Weights of a small GPT-style language model, trained from scratch on English Wikipedia.
Size: width 320, 8 heads of 64, vocabulary 2048.
MLP neurons of a small language model. Each row is named by its layer, matrix (up: input weights) and neuron, and shows model dimensions 16-143. Each number is 200 + 30 x the weight over its row's rms, rounded and kept within 0 to 999.
Before each neuron's rows, "fires after" lists the tokens most often just before its 100 highest values on Wikipedia text that the model never trained on; "fires on" lists the tokens most often at its 100 highest values on Wikipedia text that the model never trained on. A number after a token or word is its count.

fires after: "'" 40, " y" 12, " in" 10, " m" 8, "Th" 5
fires on: "s" 40, "ou" 17, "y" 7, " her" 7, " a" 6, "is" 4
L4.up634,185,204,273,153,148,207,215,192,196,250,185,172,193,191,175,203,215,234,213,228,172,210,212,219,227,179,214,191,211,166,198,217,165,249,224,169,205,158,185,195,233,164,224,199,204,209,199,193,180,133,199,206,235,184,185,219,194,168,161,177,264,161,163,147,223,198,164,238,195,236,213,226,197,159,188,232,185,281,265,209,190,201,208,187,163,201,170,193,163,192,176,193,208,236,187,240,217,185,246,197,192,218,232,205,241,234,175,205,217,214,220,182,242,232,219,192,211,216,162,192,173,160,179,198,191,203,151,202

fires after: " N" 24, " U" 10, " Al" 7, " North" 6, " O" 5, " J" 5
fires on: "d" 16, "g" 15, "w" 9, "ess" 9, "ac" 7
L4.up1260,149,221,182,210,187,182,199,185,209,151,235,211,215,190,192,184,202,179,164,194,211,160,199,204,171,183,215,214,203,198,203,213,203,124,185,182,144,222,231,211,158,160,238,211,251,227,173,196,218,163,225,223,188,249,190,144,251,224,225,210,199,165,185,223,255,144,179,155,206,172,227,260,207,196,244,192,200,220,184,227,197,301,237,153,189,210,166,198,208,139,231,142,262,198,142,169,274,174,239,210,149,169,183,212,243,189,160,223,179,251,187,235,225,186,229,183,204,220,191,220,209,212,147,171,239,239,210,184

fires after: " " 39, " t" 8, " pre" 5, "otes" 4, " P" 4
fires on: " |" 48, "urn" 7, " all" 6, " only" 5, "vious" 5
L7.up86,263,167,218,137,212,230,244,218,258,189,227,171,214,212,218,208,233,209,217,193,223,198,187,222,176,244,201,227,219,140,183,212,208,229,219,226,234,216,151,179,191,248,199,221,216,151,228,180,213,195,214,183,194,163,203,224,225,168,263,242,204,200,224,209,201,179,220,210,225,222,202,162,215,218,203,188,179,169,215,212,199,145,185,165,211,177,170,197,231,238,212,216,194,220,238,219,226,231,175,190,138,228,200,204,199,174,199,200,235,252,240,198,185,221,173,192,175,168,185,242,179,149,191,177,228,183,209,191

fires after: " v" 27, " V" 13, "." 9, "-" 6, " st" 6
fires on: "er" 24, "ide" 17, "ruct" 14, " It" 10, "or" 8, "ot" 6
L4.up232,203,195,164,195,147,176,179,250,161,222,217,226,220,183,182,210,220,216,211,279,239,223,201,188,233,205,165,202,175,143,193,202,156,214,207,213,200,229,217,188,173,202,179,196,208,203,216,166,220,247,224,190,270,153,173,156,190,173,187,184,235,141,183,221,150,198,196,255,188,181,219,198,195,193,176,189,201,216,192,179,203,162,249,155,172,206,220,174,179,219,143,161,202,148,178,208,180,144,217,219,202,188,259,201,227,218,185,232,181,266,193,204,198,230,239,235,148,209,240,199,243,168,162,258,267,182,208,207

fires after: "4" 12, "5" 11, "3" 10, "2" 10, "6" 8
fires on: "," 19, ":" 19, "." 18, "ud" 8, "app" 5
L4.up1179,171,111,203,203,221,235,244,152,189,178,185,201,222,220,198,174,208,185,255,184,193,253,209,252,171,147,231,198,252,147,234,197,122,180,228,207,275,195,210,159,183,246,259,176,205,183,194,160,176,173,245,206,161,234,231,216,171,257,179,201,251,183,220,257,249,187,176,220,210,215,163,203,197,215,197,235,204,250,215,193,249,177,240,228,166,210,227,191,203,206,211,164,192,151,160,174,194,194,178,251,246,240,187,192,233,246,186,211,237,204,224,208,174,235,170,221,230,243,164,226,175,187,216,185,213,196,221,205

fires after: " H" 20, " h" 18, "i" 8, "el" 6, " D" 6
fires on: "t" 21, "on" 13, "en" 11, "u" 7, "m" 6, "id" 6
L6.up385,159,205,231,203,189,174,129,183,208,204,214,180,236,201,168,254,210,163,207,126,185,244,199,209,238,181,188,190,213,169,184,232,247,216,236,214,219,225,195,233,218,180,203,190,165,227,199,166,190,191,151,231,175,215,208,265,198,222,246,263,214,267,262,225,191,207,237,176,167,154,172,153,200,215,191,190,243,179,205,182,209,203,183,235,191,278,179,239,191,214,212,192,171,173,225,207,187,266,183,235,204,198,179,223,224,214,177,210,176,212,221,153,159,185,201,211,237,131,183,186,176,168,215,268,231,204,197,229

fires after: " t" 20, " L" 9, " serv" 8, " C" 6, " T" 5, "L" 5
fires on: "ing" 28, "akes" 8, "ake" 8, "ur" 7, "iving" 6
L4.up1255,242,199,199,223,186,211,188,143,190,217,164,198,235,238,221,192,254,190,168,247,158,227,206,255,155,211,174,217,238,247,258,219,194,198,195,205,246,194,231,182,227,203,168,227,202,199,167,183,194,179,215,214,200,218,182,181,154,226,236,196,151,191,166,208,211,182,209,145,188,155,198,185,191,152,227,189,225,232,174,131,187,181,228,223,197,255,219,224,176,209,247,231,162,153,180,200,218,285,201,163,164,235,180,245,198,164,237,207,175,220,181,187,152,157,194,247,206,172,191,236,229,256,153,191,167,219,232,257

fires after: " C" 12, "3" 11, "2" 11, " c" 9, " l" 7, "4" 7
fires on: ":" 49, "o" 11, "ur" 11, "our" 10
L7.up1087,197,169,218,269,197,243,193,245,189,280,165,198,189,242,182,219,229,247,239,230,188,206,167,197,214,176,258,213,181,159,206,185,234,237,195,184,146,194,234,167,232,207,240,222,225,240,208,120,144,168,215,179,220,216,229,191,242,205,175,198,172,192,199,198,233,156,223,200,189,202,178,188,189,255,173,224,215,182,169,230,200,214,219,196,203,195,240,203,170,172,171,193,146,152,186,211,187,171,206,211,234,201,202,177,175,210,157,156,253,221,219,168,219,212,146,194,159,167,220,176,184,187,163,188,184,152,211,194

fires after: " M" 20, " I" 16, " F" 7, " f" 5, " N" 4, " comm" 4
fires on: "it" 20, "est" 13, "em" 10, "v" 7, "ed" 5
L4.up777,181,259,208,222,252,217,225,205,177,200,198,186,193,235,229,212,208,203,220,224,208,189,175,191,221,186,176,183,197,283,179,216,180,246,139,177,201,195,149,199,225,167,166,205,209,174,195,171,244,224,224,171,156,205,237,161,241,130,236,229,242,207,227,248,199,204,232,187,233,177,201,267,176,209,219,169,208,182,303,186,190,213,203,238,135,204,172,177,234,200,145,189,277,247,168,167,219,224,240,246,178,253,214,208,227,203,211,226,158,176,214,179,192,195,166,191,213,211,203,227,167,185,187,181,228,212,204,183